python train.py --n_layer=9 --d_model=512 --n_head=8 --n_kv_head=8 --head_dim=64 --d_mlp=1344 --vocab_size=16384 --activation="swiglu" --norm="rmsnorm" --norm_place="pre" --norm_eps=1e-05 --positions="rope" --rope_base=10000.0 --rope_fraction=1.0 --qk_norm=false --attn_scale=0.125 --bias="none" --tie_embeddings=false --parallel_block=false --init="orth" --init_std_qkv=0.0331 --init_std_o=0.0331 --init_std_up=0.0331 --init_std_down=0.0204 --optimizer="muon_variant" --lr=0.00833 --lr_mult_o=3.0 --lr_mult_up=1.29 --beta1=0.93 --lr_head=0.00804 --grad_clip=1.0 --warmup_steps=200 --schedule="wsd" --decay_fraction=0.936 --decay_shape="linear" --final_lr_fraction=0.1 --batch_tokens=131072 --seq_len=1024 --doc_mask=false --train_tokens=1246000000 --steps=9507 --dataset="wikipedia_en"
MLP neurons of a small language model. Each row is named by its layer, matrix (gate and up: input weights; down: output weights) and neuron, and shows model dimensions 96-351. Each number is 500 + 40 x the weight over its row's rms, rounded and kept within 0 to 999. Numbers have three digits each. A neuron's up and down rows have the sign that makes its largest values positive.
After each neuron's rows, "fires in" lists the words (lower case) most often at its 100 highest values on Wikipedia text that the model never trained on. A number after a token or word is its count.

L2.gate1184:478487478495476413538473491445500510461541455504476519475539531512466492442565442536433524506512539503498465545497528513465555470487523597536468412449529460524494520478461541520535556539567455431485546446568551455435471538553585571473493450533554503491539492460512494449473535444495451501506470549557462513538449490486462560538433475511505455454516526531484485503468446446441493432490385518474558479518544454431480478509455443526531414520472538516511470461494494503494492513470418478508500498468536523464592468479525517500490482521433477465466544485556467561511501478481509537532530529419497515407499517489598502536485539475483453518472551488458538477514517485532489544433502479620521460531556516513508500461468396504487476498475484440533563483468548529538488489517554
L2.up1184:509483449494563511541435491468531467480565432491543555467578501522486537510448521465461579486541441507474527546528456492467557513543509497504518447456526530460536528426541448457578423482495541490533569488477494534546546458526533558549471415509495502473503445474420454469503505532561484502431461519540505570431486516468501440516430499548508505513593419551496465504502513441488520476595432577533593400519487530453503458453453412438447473503534551486496563479561485534487486489520459505490503501485484486511479518478550574525478488457458436512426447526485508488548480542491501503453538483500507424548405499501420554489479487489518464508492524472541461515570500490551496535564520558493533490442487541432549522500428552568567481484483481465508579490463502545562522529513495
L2.down1184:488498480433550532445519515482533492501554562499519458511500489485506543459508593466547540481487476486425469556485447435503534524588578527497514586487494516509495492474456577530476433474576521542528501553467471479512482423514505586429477534483483553505544449470516438540465495463480492437463523476484480540404414477456554457513567529521518552508480456482448548496469476553498543416495578473509512493570492470521479527443482548493488582427466497434454507502476479462420444491505449502490508465533516468515493509519458531544552491514499498528452450496491512501584569574529486426462516501514468454495525519465463591479503517493499466499504523499466502469495472505476449524501451479514449503533505488421625571558452527481483520500528485558497459452429517529580499510482460
fires in: "is" 35, "was" 21, "be" 11, "s" 4, "also" 4

L3.gate1112:466449538539421488488445473454527516511534472499525535479580521475430486480478510466481462535545469582502519468451452494472531528515447477445526491542538509526518525542511491452479466459490417472516448578600523534461459374539445457434439432564475520509428447483574543530468489489446453469544503521450479526507476538571549401465450486507508559518537503542516538516492474540442480450550552457529513513427478484469505552459454520472545504494504514473492477530522477480526553462568516513515477537464493530502513520576429455522530427539516555509474503471552489526555469537496517482496463501502496483455550510540453448467521502490476435517436550537533487569519567454524437490555503413444540520455558516450446537542499515554453581535511517610480498433456529468429537561535454
L3.up1112:520473471568504424491447443450483580472535494473463463510521476508507435497502491558452467458514541541490492506461493509508515496525568542545503577490531529518554490470511469435539464530502523475520531536514512537500501387434525500511521508506478483517434481443542479518556554500452433454496442547474487611479490518545409481531444464499467532535476514538524466477569523541490509374561546570464485550509449480511437498422546480482553437497546494546511420548473557470572492453456486490464490525483487448446539495401500485543509489499559504474503449450521428467457477469489471450520479553516485584525562467507526497523481475464499465447470508453488480554478550516603433515543448475465520514518514475458504518466489500609508521582540432502536453552481538480566476584485433
L3.down1112:469513555563504455481520511511511497491487471472484477496523527501448502526477475530470516539482506521473551581542449589529535524516554508514557525562520516542540419511568514488520497530518528465463601470554538477461545421415385530535465463506523491458414543505448581492461520474474491499458482506492446484444533534514548470477488563473480468391475541472470466413527485481486556478573507520498565511398467492425472512468534554400488568490472465553479475476544531513507578469449470528488471548596485422537544527513444559501484590499432512526520473486507546517464475506532545396520478544552489544495480455505445485434506482453497486480439508544497454529461482574509484531492527508532541477487505477573499464490540489534517559530479568476513478502534444464561530525472458
fires in: "of" 73, "de" 20

L3.gate549:453542550465585456491505561578558503474583465490484553451490497543402536545565513472481477451511488551513521496489479489541511478481495480464537491484503501555576420525545400516454559518558446451542460446444416491510513464421485531522457543485480516523535544536522474500453474493464476396510558453548537477415458462496416513498446551498531487526454403498516510502502422493466576462502533500509426488498559531473475484515533503517534440522478539498473525536482522495483485485522529457507421549515520507505500546558486478523525556505477518519470515487480522477478479506446455466496557470528472520413518488563479528526473561459522482472500461499514403538486516474496442527545504530507514535538436494444628522471537559497494533443439525491521501478466437540521519592492511
L3.up549:464476510449519452480509499544554532539601526563474564481501531549404522516511525507438496489551552466542530492520499454482526454472582481522462490555518516471557515576467471498440485515480460480523457490539425509520584486547481560544467514518472503465456516542548512551515483489550572490423536459487557531472452529510471489503431479443554546512578486506486458477470521517416547461492551506489480525472489498508538494530567588459509440468522495527483550515416538543501499523558512528503509519499480529525484441488557426503488511462501493562493393438476485467543456527492487523512524530455524514478503516490406484499468495486527521416426518498499483493486522480510572482486510522416509511527524443503502483464540580546469485407536523477489531483476459440467508495501510
L3.down549:448529497468499537526442495543577519501544481495528557439486552498394496562542469431484470472466480518510542484540468549522543499508510436523532522488509497544495498502468507480509539478498503456531415475492435490517533422505384501516476471503478497527497550515478476493491553503473509411548533461572588513537474453482557494520409520474421501500521535521457466464456426469440566548554509518460457505476471530473508436516472503502488527461527521475510483456463463557532445529450443447501446526454467461529449564533574448448492431526491590583535556463500524449479522506523541463474536524507449527464452584448587478491466517502517498464479467512548436480508544519429478489489439460493531547523472533473539506419530542527486496482459515462520513504489533463539413516510461
fires in: "of" 27, "early" 21, "late" 16, "mid" 10

L3.gate1267:471517548483494397401552483490449553469564454581513533516497534440443488442541526489492511528524474503468449483474523474492451534563479499448516543436581508462473513519476498454481461513612554493493482500506551492418512447501499473527543465527503490478482522566511478516442469479515489495541580521566545474505511532525461505599506482560440486527492510479425480585522517482520500496472523497512472511536459488388375518463523474520517550489493560449496495526502509513531486468515475518507468518525479469561496508479510518398508508468520548487531529449535441458514465494560535494466502447546531530493505502438498524444472471468523504522471483488554528569551517480479488429440534570511506510568482477535442526532442451490521473471475494465485539497570460542487476474531470
L3.up1267:541458472499546472551526505526506490502607457504520509473561347498573558505501501544563480495491468552532419578452542429521501529514551499490493555551472511513563564482432557417550490520503473500488495466512500531540489537500496518459556517549415528534533447489541548554493479564482498511446544484469466569479421514482490514530475443440522495571460524473518481461522565445461535473498501483514546425459513509476464520499473505488512429512512517514509428502500521499541476491460510487536464478475453499477469485543541509551549470484516577586453424471397443538484544531553408533475443450488465395481495410484570487499412560572515539535550499516494483446494517507536514583499499535495488485391609446521434441484472519396480503519536528501546533544439533496506485529508560
L3.down1267:488519515543510520472413532443502495494474467520601495558542453517520505445504464538552495428462348550476479450469472531498480427528554511500536567501479441537504528483489490469455488457558504478513496390527490533484479430525498485475497417548531571535513434475490467538494463517589462477473529539524491463504485559451573468493503527508495539479489552500490559538570490521416608529503526486528532539510586496556502476553446497504467526475422544538426503444477501483514507491417512511551520482485490500446501493507463533525480481537515569471495436504475475462539481507528566525506506497472508528476507611511497557468462443523476492542564564517532464493468505483539482464512499429544526468474467447509569464456478526565468510541523522476438616443565452508412548518469499
fires in: "was" 38, "s" 22, "m" 8, "isolated" 6, "anysio" 5

L3.gate90:548467472471489516496522484485534487472513495488478503521495487458503490517465579441523489603503532501491499476502448483494537470514537552494535520479500531524533474527477495530598467569486474453519479520444542468458541496584468464482404460511575533428505545546443536540532503541487552556532586592494471552481539427474463445580506513417510489560455503526500515461412467504459506491477472459583491477507492458427492504443506471509457526482525461475572468449427445485510460497518489453540479530504469544480478576529535476495414429469509582436530474533474576589497512509505506508551524527532496450533484498500446514474532499481560521520474577468518587502473404504447492406472565566476476523451492526536492537506499521514502456461515486491526427419500468483502510460533502
L3.up90:549554502516516540470469503461517466529460509489537540509570501531509454472496532502514511626521485497523542478548403542518606455457564528464514473464492555485530517524475495556525444418530500491473489575406535478438498535512458497516420570479607550480533550479424547406545544468479476467501549507528460570511540427518571491596605516442496498502473445502483476534521486482494505560468486514466520498510497504493502528496571488503496524513508514490531453477479453460573507527483369433505550487530444528512446564462519528468445460500476444461497554495412511595475556509544431452500509514587424458506482502496448514481520520536503506522491545471499552567491424504478574423470583532532478539532520557476551531466519514484495452424519518538580474426472473478484473527446482
L3.down90:539438457524531489494463435484495533525476548449484471469481354542474521512470586503469600500434499416496444553567467590419461500494427497467552542555580535466534460489483513521528513558455496492539411456418485504533534471437519517526494529444487531430522468498519478518526524443414507509583525493521418464490555485462513485556533484437422521518521484497505460505502503485511455542556529506470456511588502513533527533515477507414508452465450477551525441503497483467507485519511503487501480470506487476465518555463467464536495496394524530497509453438447528539469463542507496515506485550513479447505467532530460512563544524545511554491454548468510523472584487493453574408539548456489502524431509594511461519536511516591516473495429439524512482473529515467537458497474429
fires in: "in" 59, "on" 5, "mckinnon" 5

L3.gate1090:493473446525481454464457424562526415459574532558451493430500478493518473457545518451545492478476473464476510505500476444568470533471546481464538537564482429456568547436421522480559511514442427511463425516544510493536508499486455474551505486570551469475483471532498441483454519491485471554512486506472493470551432523541503538502508548498462424480480547508493583523504492461487513497481438503517535408510570565490496542482445470481484531497556500494507459460524512548541496484469589579503534510443465477502533513536517488513453528501475487490474539506481471483503542414562489528580537460487511517474462510565443480479453525539463528561512521441519498494480562562488482445595585535446473420438507528530606508384474533554571541493527555480553503566574430442486452593497495
L3.up1090:606448471523530503420509497529544529557521515447477518448499463480465556500562455507479513506493544492505467483601428434427554554510556404461448601515463510538429495497495550556464530517484465526470554531525547463514542509495536501506524548505488538538573533528521447534412445505529556499552451570498505539491460477551447446526521587523490526446495541430530450524524599543527499552481500489532470554529486519544516436520537521425526532512491488533551472488402471527488529505488494510589503478523487487542495525527491488479476562534527508480513461507528545550498497492459476513525490490450522448526546511579506520439518431513498424498490516514513516489530553510506482569460556510477453509544458500423501454502481509474509415510515482601501516541484546520519485554528515
L3.down1090:506468503482503539472521527521559537435446416456396510559494401507545461494552450465458467525440458503440645552481512496486424488540455568560506527546526500517507479484539481516467508514484519518467534514471480499483463428465558466524445494447495493528498517511496499488568506570454450496589501454531528480513506488509590503496475442511463458536504566547479557485486468521500526579549470492550532504503546531504549509431508417488505485538481497537464501502480558553541499481504491490476511495440542510488482400490491539467477488497462505454532448509463478548443492482470482544497468560473441469448547529577492508547480438408476546523567416573585445573582488495538548554444569512475537488452481481402505463550548544546520499546494492547546508485502464529503472471453476
fires in: "that" 31, "those" 10, "who" 8, "they" 4, "he" 4, "official" 4

L2.gate998:569549490492485518477490541544538519486532471565509530522579529515513488484536437507513493571514490423410473538553471516486541466497521526573443526475506491491528540613509474480551471516545515420500547529524411570479462546466454500500526491432502490480557526506522491539529509574552501494460478468459500460559493514572477421465492429459393582496502518559434497559458518498472483423549527512526485448528522448523487508507497466487480526482483419428516587496472443589542439429535471472527486483525561483451506472464497572505442403446572441432581491503504457505495466545555451519483505524521514456519511528477466496544511406532550448492473515528519488453511561547503495445454491502547499462397514473517521462482545505549466434467511508493533470500472555507457566594485475
L2.up998:543514511547420534497446552450476514489499486577540478507449495525622463467514473514477496490526561422460433524542390528441513543467584493516503474457517473483454481518518481500501499456514552544555468475488451622471475500447497570478518458435524456473502505429465463464486492507547470440484435532463445501554471505536595437527611450497409517464494512453443498505520469611507460472447541490440495467448492527536464523554501459493501522469448519503478612470577447482517458499476514435507529494488504506516465469438505505525483420456515481493479503481536487522396537561480500533496433409517468469456485512483505554516550528558473469472459463540520467546441451497530533482438528444471506476492581507523553471401498521550474497411518548505497473503483509519454504473563452
L2.down998:549577478531551516511361475549427508437548445477555469475517518512460446434535517484559532501457497534497430558542443495461481496487474414501459504553516485492540480549509400471450451489475520462564530521417432518553554465525478525542558497503569541440506496545501533449507509494511509515475551474487454454566486498579538496469554488486467571508487484524409401489536502446519495493437481475472490451556463400498490503467535502526516468470509572468449466530521423581487466444501482326447517487527564526438482498495502554531492454443514422458490554536480532506462533520451536471470462497529397451502497535507509549558579487521538492503482446586448481519498549479519546518449425519471512567480522532493512497503482512531510508469491507532473538556490476467533454534508458
fires in: "on" 18, "according" 15, "in" 14, "during" 7, "at" 5

L2.gate1140:458465471534529538512472463471508533503441513596626465567574604537479533491466568459465496583446503491450516503477387500426593576541479498435525576517487476405422547494476496489448483546476520484489529518489418575460517478423528420520492465488510424528509470481495532466487565534539444496502476492498524519527450550528420532538497515492493441545578610532499479507535496471569474490489462521478514422511544519588469523572496500497506526526523534502491472456504526455478573481534467406516467469493562540484480473503494479490529459548461467475516524541458565500449514596514508548385464491498506533498590528510492431532516503497459493563474553478508560493467517507437564548435532525426490491561525495493513511540507544502512504560494456518535560496434522428423470458545503
L2.up1140:526534576576500546556521389452400554474496505516415472568521459439496492466439438477436439548503531502485427450543525454457481414485482585510485583492515513444399480498515516520558432492513457563559462491532497507476509499526485554423469539513507467517508461555474522435553559506480514540480514525555540477510524440535470506497506529488449423512557501453457492528450461480519478542493490475492583479492603458488482499515446513464486501571499540571483501548546524523522496544464550469532485440530525494535445486464521506520515482438501476528408571504511476567524474474479531490517499518475540442558467477539536514495480493520454500496465481497474534421448531519502464527538474492468429554484479495499532464525552569416516502486569497526484573492501424490453487492531545
L2.down1140:493485457449521496474493567524537509448498488488491539520491493495483483438510443509495500497414523488486455551510541536550499441533413522481571492465453465445496466520428485438522528493494504558439465474503508477471559483468511512518473511442506541544547509466560546448568561384547496488498483502524510545464462500523552485479501446541457464523485430510485470603537475462479538488580482520476563478508534546500440490477464558498593475484463531499426561505501475520497429497486610487549480487488428437482582540424475442485542460440445550521482407545506512508411477578470477475460576546513454496580501472614543495519490527528432468552488524460546448499444474475476471479493454436468481479515509486416499470481479507544471490511457502494532515492537515479520526488526543
fires in: "when" 21, "time" 14, "which" 8, "century" 7, "then" 5, "terms" 4

L2.gate974:408524550444528570441502429535559495516526515518495463457551492552459492521451502490523568476532454521530448568446501484575456500528513429510461490513504481498534550539461524494462516546538407456540464536474489469498498504549492436540482437524488507484507566555482442496453544516523523503480532486500494483524482427468444485470524487531483501538497498474499450541518558480507503504456467476514531480601460556447537553487510519477558450524559490489439515516566520504520533463455533463502475494488415516453430465526457518484490463492567481471519501415487485514527534484543473521525465499530527414516403476536561552464523474564471587505536509565540473474465498480427486513527516498487477497479549509409533574472565563439461496525501540543509495474464547544540551477464538
L2.up974:445554548473485480498575502523496476535550495428482484518451495517492521450492490474477533503480506438493614507505541449529455511460498510537484548554496512493535577483517541471481505563534488516547498508515480467516457462512494581481503513422585522604534486520535522544488517487493475537492539434537527498451502486525538491477495520450494522491450493505523463404494519539477492464460462493525516587520547465540503487515451492497442452433556527528428509466488489468526559462446440495525491488411479474419521514498528495573470458459528455579487500513492499504517478544495444471432491501465470482481488455484456478451471509479528468539542487440550546472551497521497513524441483499490544428505450472414489504496541527434431477454429464552489555508486515442560523494457432
L2.down974:505508523484530523549489509565501529547496462491523470519462523486493459486502546524508496496462511466504599515477579508529496522491490557593486540521463531524527473466467549457463460570574535468452515482439573509538529486435546514475496505467517470519474436487560497507494405511505519516473494480564499576530534578551503542522616480467478529482522548537519482518592522506525520574430533542480405502531572503508426510549489489551483537457430489528482439423549522413495480571507446480431520555507615525548506558458475487473499510516426520527580525503509464442542459511443516492466497430484524458460525492521401497482464475495512551496493472480472442470473512540456475504447476522448529489514418495512545480464503460491551544513551510541481491529519463524495526487499466
fires in: "only" 31, "also" 22, "up" 7, "even" 6, "including" 4

L2.gate1317:563484555494438543526446514477579493461561462486512536536558488542541501492491576542542548448430452500542513473491508471533475563515492489412430501528507468568550495573556514499507565441528531456487480471454480473580505507543513577564431528556531521498444507491508508533499528518473452546519526417483544545452470496431497563487582432549527497465543529535498490500497593549507508487519511467527476487529478580454512514515533583502502460551486511463532516474509502492506545534507499432461518487484592465473467494483515444570444430480454491491458498394512510513452543472427525589489441502499530440473435451473427587538497519571576482513503471465474412478495453492473480548523518531482388525409487512518471446520527495509494523503533476473574477503498532431505439442577417
L2.up1317:505427532459496521582522459465566511436504518528509467529484474470501522528454501524526530519498438493478493451432490517565442509490515535528422536484443477505543467553425597485518531419558477473538445413518484480551477448488518492561464576473505482554482553458486515469439484505514488490551489498443514541454439499502491632533485480519479456476494553520513446454453596579474536523517498495496520476517534503410527534527420544510480473499576471473477474472529516543480515496505528508494444534497556493452467476486513446506506547456544498557503465467497511539420533445414541583444458522520426528508472505510418526536462532543498428463521522509531402486457499443482499510504487483493401574429467508584455509529542561495502497518519546557496483514560512491508497461541388
L2.down1317:525499501513532521488472478478518459491502461554460479464476490511527533603487666552536505476437488513494517496530486536471497529486476521542511506521453514457563518495586533429493475485552522471619493549539490470537456489479491579509500500435549516518583497471467546472517507485528455481473499424493552439513510447502471514486441478492494435570529524506517450528460560485479451445503488546471504487503480542568478497437492454498564515550467506489508478502539590480490476476519474459520603493549447486498493480481497475558449463565481533427471529486438477474535498464436439517534510471543578553502517524543450527502527492493383487523500460430481493563518509531507427438507409509559533573505493509515538478466454512456500625425491417487486515489485425465502496488559482
fires in: "or" 29, "as" 21, "and" 15, "than" 5, "also" 5, "nor" 4

L2.gate739:473541595482545522520562442496473531475454498540509498469450515575512494464469481494417566411503529509516502486406458456483524411507512569479554507523439439495527501488491538445544438530536424509542485471492516503531527476432524506511510501522593483480560485498492427551455534451550489530509524482471464453516486509477564507407488487537438459452534489473509465517575456499514511534467482494487525482480529517469494493493511544504497486466499504482537557455512482535519468459474532511415539434546457419426488517505475506462438466508473472530502553506544465477449497459489516532532553492479525531560445537504519437496523497553485460519490491499501438529526436576433479547491508526456545495506541486512515537560527533460481413517589516545502475519501485520590511501473554
L2.up739:518470558543535515538578502555470539532537521529470528587385485497469529507452533469560516566433547453496441514523557419441555442430527569508544548508474509467526556555498524545514498531473538549547516526544521472560562539535480517599466486576512505494452479515440500535497442474550636528497519495507563514494516590436412454508524498548438474484502508476529497469518516481443589470514531532460495524502453467451488444507456537485459581498507530503534580444502449559474426500558468488463540430511556455482531417473472566456457396498443488538584495564529502461483469559419460528485483543487471513512534543511531531469470494520456516553546442492475575466526460510516547519451537513498526534527470460552518497535456476490523486491461500568533458546558478539530474493495534
L2.down739:502536484445470546589472421513460459546444539522488487530559451515375526560538535475481561527563512514492491498569506515499537500499558504582465517493504519517499500515480529513444552584452509447479563460518532456477546475491454670461489493450472536580477509480508517504490508495502524482561433478517502580501465462429486430557427531507459495544550467451504471452562468485589537442467446501489489506511508450492494486419552463521516503527507470482431488478497538408462520433503500489441427480495452503493495546509467431486510486465465482482490489560496498538462525592556470505530513458462447488454522514586482536495492484593475522476438454426509558503504484428505542567564479482501462545475583429511501554495593446477548525491498500436534549438530610532559561570488482
fires in: "is" 14, "has" 13, "a" 10, "are" 7, "end" 5, "it" 5

L2.gate1031:456557525463490475485498534501522508531547524495568440414488500517479517566473507499457466506565445470457474513469449496465479463551494574485439510605530500528578523507513480576459480484491519434486535562538511553463477489462463524540527562439524539553484478526489415535545403455461468474517523519476505452491501603480507489500516512495529515561442494548535503519592467444474523468548504467508442477567415423499488538527441496518497543501450525532538499515576489497465582537493540583533539496514484455521541462498475559506435567569560541544497488496522446514482450487502520512468472466475484566529475542587489485537540502451457471487430460495442489588499480491486450546498456481501605494446547549493440518539547489451447499511508500550489486499577455487514580517570528
L2.up1031:447515533595497474506485544442570510524486403483508482445480398495563526502527563483519399525545541544485465503503478527464486483480519487517480504518511524545603548442532388550462441522536571483511531567538492514507517527456456547468574492519504503516540497547577524555480437467470524441544491507506484501489507482517513498501535533525524463483502556599518451528527503467493540484562566495463543469523467499521469523520538483464490498485505477556522476498531445478539531484489556482525486474584510527430514496445442554563482547518540503504457524478536430541504531472489518498500548505468461541489482500585477513467467418512423480502480511501462497507467493436499478517511474578509570473493498539472503494466469462452500431563464489520563488548492545459531533521468561
L2.down1031:473554490523593424473458504504434497471446428526545435405455451414431552539419500463477572585555475551509528498418492553444480584567558532600485507493553513532502526491470499442464458516556534462525513502485506512462447500520502560475485479485492476472495502512432494541520467521457514518502531565539530478460441501466480538494496508543484458509508505533507441517520475452499552475559534462545540516525466502496531477513499461430478563555552461529456503453561461479481529451536484456478493441532513481502491523458503514548500532458505507478555548429521529560485522471491554521507485465518501527493411543530518450467487453462465417479482456481480495488517527524552543495465474474389497459529502518475459446505551542465509525545480499531558554492513501525518516384549503
fires in: "of" 84, "von" 5

L2.gate820:536394445614511490504417506487477537566461492507521548507513531546476545516491506564501552511412520474564533507482500488508539485536536505563589523501481485519505505428537475529412438541492535502436496493500519470513506524519588514505524490515461505519479516492520511534472581500522501527426501551519423598509518528509507458492532479533417432542498436434542493565559490437529481508509452456526478499520486522452497534580482472600480469502546520512546558518510509491548421548565507465471551431519555507518484483403542531460496493559491425455459551531561506487482438511535498589489490504557540482474442529445532527519494603526477540476619562578486519483514521516448487480465531518558521501511536538497543467508532550525507466523506490469495464465524479531530448582481522
L2.up820:528507592554483517483506487506524547459496524497476488490508523530551502527445487497527510482513500458543443556489582548456536467494492464629532469476535433499456434510555485477440538472564507480508522494540512544575509508452517438542484539521525539538464516479506444497524463502481521518504449490462417482540512518491459446564558484415515594513539515466539530467479492533447493552504458461448486520458565413525568503497517447477506543522524544492514506504446542446557496528528490515518511533478440513527512416442504485444417515458440536513535501508470559486528471523436476566504486508508486542492499560516584462491506542548536544456494537426454479521480470499575518520445585476569527532494540462563559519515447494584497501530516535497523522588431515449476524482522470
L2.down820:536496529513477522513481447540520550482488509496506515442528496463531526500486511507434505471515557517531481466554510499525440528530506436517490476555520551508455493443495414427445503503531533522516466431513551475563540466468455444456482532405478469516493453491540489453526517470517491515553553489466468465487487574500533539528544492465500505510475498584442443474522520452454463563505500478504490505509499522457538431471564465479593552496542416518461487519544502516515478460496472498486506469496467427534479488531545532454512447526500508487594546507518528532520464433474508506506486562570560596535463502507512520525562502528532554465521468583457434454458437444464586513524476516554499464534495501445490547468458492530511530529560524495481473523537604445521538461524492
fires in: "is" 25, "a" 17, "an" 10, "was" 8, "former" 4

L3.gate6:482449484527553510480460556536503533496509450565436503502506558432499461490450488469493443495480491556501500524467422504550483486512513469495541542447511488471524492454528532507517529465542479454495541472498523436472500522453552506563563488467514545465498523495506456544474513477454506539532502475468468484440480452458499555516518545597482497480553509458519519509598565541512451515508488477489557475489423490465495545515414424414500466507627513493513484491448552466477497460381538585500489544560503405604517533494436556484474503548447469552464468462494501464480519525532535517519500475492484556495565547523472455516452432499572502523489404446489520461483521537455514524518527532511455498437566509531501471482571457537518422542536460474510517500483515490493478529465524
L3.up6:523522505473480465457504544557504466433546511522466488466488537524544519449461437515511519582516465498424473470560430477450539549508524489463473500500510543462427498492456453481499489534550537441527580487547490530441508488455529512533481501507486525573483558454535468518474552430493517540507456512542601504531630522541440560458492448511488540476536477465471516504544499512511443496508477606516512517495497545447537513561478499465451459592608500509507548541444500499517549464447513539556500483523481419544518476542474496534473486553485478531521547505584476507546507568584487516457527490461455545511442474536502482517536457485474464505570500471595488502548494548538446528557577574470560550487493532483516474450555494394561458533503528529499537455493539559463456443526479
L3.down6:561562471457532470491476434496497523534474451484533492517530512435526528512511577519532473478504482534503478477530419560536476562488520531468587518503471480435480467476498501479518575541481500539512449418514532475559440533440576568591489512482520563527488454537452469590487504449385490526568587482418468507519516414451533542494478551537502483483454521481498513495559489516491500496506502456533551487541510513498454478454452497594551541540596523564492516488515477571507457475471510505453504533539521520551500523540532582477483455513515499445486446511444512552462457460474515520484511457495520517525522491506535493553499487497527510481455464479456495462515552462502453495517539493552489482481563479459499545493555464567495420581490462432525498547498458480513508527506547
fires in: "s" 56, "its" 12, "has" 9, "was" 5, "that" 4

L3.gate1316:546464527455522560496411561525517506476566452500453472509472476429467498530489525589495433490499499550491486451576524472445515527532504432530480521464512448572480483490602502465453526443519520496578534553500513444528461505488465485502508515499484589482537525512470504576417467488428485501453499449509553455482485476432472531497471486528530437549553499547539549566494445551466536466456531585519488557518515558441467498474524524590558476491498534537498515495465522516514582438553548484469444451498518568457433462468456459511475572543564483495525549463448549472490520554414493520480523463479490480544573464520505548536507532579450492543499529483558587499483493499540516463451473488549509481500526464492462492444493512450483514463443468503432502436518457453519455457552550
L3.up1316:504511524504407445525511503463566477530502558501495528499508526469474468484494455540488450478506506494524441432525470499480482443477556443566487501496533469511481503501534551527526519481534480470533529510533510544417454457494529469581566492546526528517526490490521538564476524517434521575448525472512523432492434543520497531572542462479475405498467492502523481513436507515518510498494561490431489501485515424524605526508489469492457510507511443457452505521447541495416553506496509444473529543477503501478507571500600469487438535505492442482537545485590532608470490504493486590582471479480482476497451489562485463498529494453528440513471456434577459483500503526490477519439530484501435556478441502493539531394502477527460499569475483503560522502524562412531504445481538
L3.down1316:560491564514507470543469498581475457491548525470530503438479463507445477618419418489580535512526491482491550501574621509489536525543435486527486521527529480579482539526487503457567497517474440475541413468407494437507483512548517426472516538461515526541560499463475437580442495520454459422497514523538534489541525496452475493526478507456530491511526469537565520530467471551505547497457490517545522486487517578562443505465521541544546475473501540494523544450442569474534511458568510495497496476457519472528544513438458419514512455476449543457483517508444537464512434492469412448512484445586477531442457528455562487480518566520442465493556582524494455510551522486496438524427495557539610554486504493487522469510461517572571499432490417485444416447571484533458518535483543
fires in: "to" 81, "and" 8

L2.gate459:546534530479467523443556499501591498501535420545509488459516542502505553527470516516467488474410527507495572483511510484446520516479515536419522478457508490470503500609518546466519509497569419495505478473506533530455550524487466520551574536558477515496472539493509532495490509546508542551477467484470417502535517550572499438543485543478463489465429446495492467494514440525493504492578539459561545508540500449521481538532489499468487449518529521478570580560533510503418479432430569502484557503558492451557486457488473516458488516513535479567586532470498495449528452490519476579461464520538502489428505486478535417442472460548463442527512478446487518508546506584459442572531555554458481516474474520515541536483527557523460490495509476463514490565464434501511480543545552
L2.up459:493535481515560507516545450526505527508497528485458464453496490434481507456454477504444461532473480513490476538462521456516523458462528557484497534511525473562503439491490441479531538525474478471497479524432509479415526428552500499507510508527516481454507535443500516467484469561544469475467531516480488513481519513507488438417562589539442434447552441515595532511519490533439511527512551532563630510510499519567484512562454471474486551447498477531523534492481519526458572476471583473547464518516508526513507487515417585448510480522475403460453536446510510522536516502495554517492513457553518457423452472550452553443501517530468452549488498481513588481547485592518542529579520417546464505470569536463488493514454568504534541528540539499444512524508475567549458542479479
L2.down459:466530499567540454453461557432513568486553449529524440471493471522490491502540539484461495534460536563512540446522529462500419452485498552484472509487539530475535464486514499542473484549462496502519488501449545517433475464528475488497443539507460536420505456501501495482458477515510482443526581431495543477505502533477499515465579508529479473529481402491520537440493453563495449599473525551492517500489506469520486521490510470530514486560429504476406542526470461426502497437486571572577502508435555438503563475510465478492552504540508508550565551553462520486454534446436511596471562490431520556566486487551507520504499474521455389489528476471508519519530603489547513385515466468489462485502506452534533529480540499511610494504464510517519521508519545510452454498496478
fires in: "that" 75, "which" 21

L2.gate177:455527564526435507521502493454519519450440479568499467547581514456539513458468543533497473552442491489507457415493431476492486506491493402522430419419497496511526477497447556437485539501445533589517396429468486548461482550565526531526487486496518479597485501512454479421462530564540471558459459463467590453492421544562521472596435504552422552478542480476476485529517437524559505466531471503466437462512511439510460486530510475429469500504566495475480533438490444482468554522496479440473492451507422471563480501545531501459464558487556521471482485545479461508500517544500536505469564463510503497517525511552508521462436463482502500498480543441444503454511457491528513458614568524498535447503472524491476457483540444490468539459526448502542492518439515536464567435465473
L2.up177:457462525475459548500465460513545494511531506487484434499508465470506522499537501554468502495467520488535535542495484504528480487531549413489434481480455443498471529567512529513565480479505463478490436498487530529515512569518441515468500498428541478505432481461517483430442508531486558435524417529481499485518462541548492517504475494513514510471567464473532489478538498518556477537518475460458399559534511552517468507497457446476479484450571517454496466602455497516474510496481513491444413467418432534562499461470561539472490557471514572464553558468491596534543428592526396503518574431503524515564525487519504409539457434482520534487480505570521451518516523471453465522527476500445543547506450459493493443546451488501510595490497460446487485488489461478503545490540495
L2.down177:537503492505497446512535512512479498482508548527539471477529495558441484474456492512527429443459548549509510468508484462543508463486555392492475532496424435527556569529481488395537491514479498485473471479490492509550492505474530523464513518437441476465472501437455431418467537509450550510474472491499567489496532527473553460538429484484508507485557520484522475490551431500497592517568505462532418444533470512506502516517526543512517452509468518519437496542504499404466531487536467509501455405577440438542455583495477479440513520504518541516503552435500475458503484471567504556506512455488565525483514486516488441477470452554519468625494501460504464510448490528482547438539521518444543491524464506453513449425508486571455498519546504485515539448508500553533537517485445
fires in: "born" 18, "age" 9, "end" 9, "north" 8, "middle" 6, "upper" 6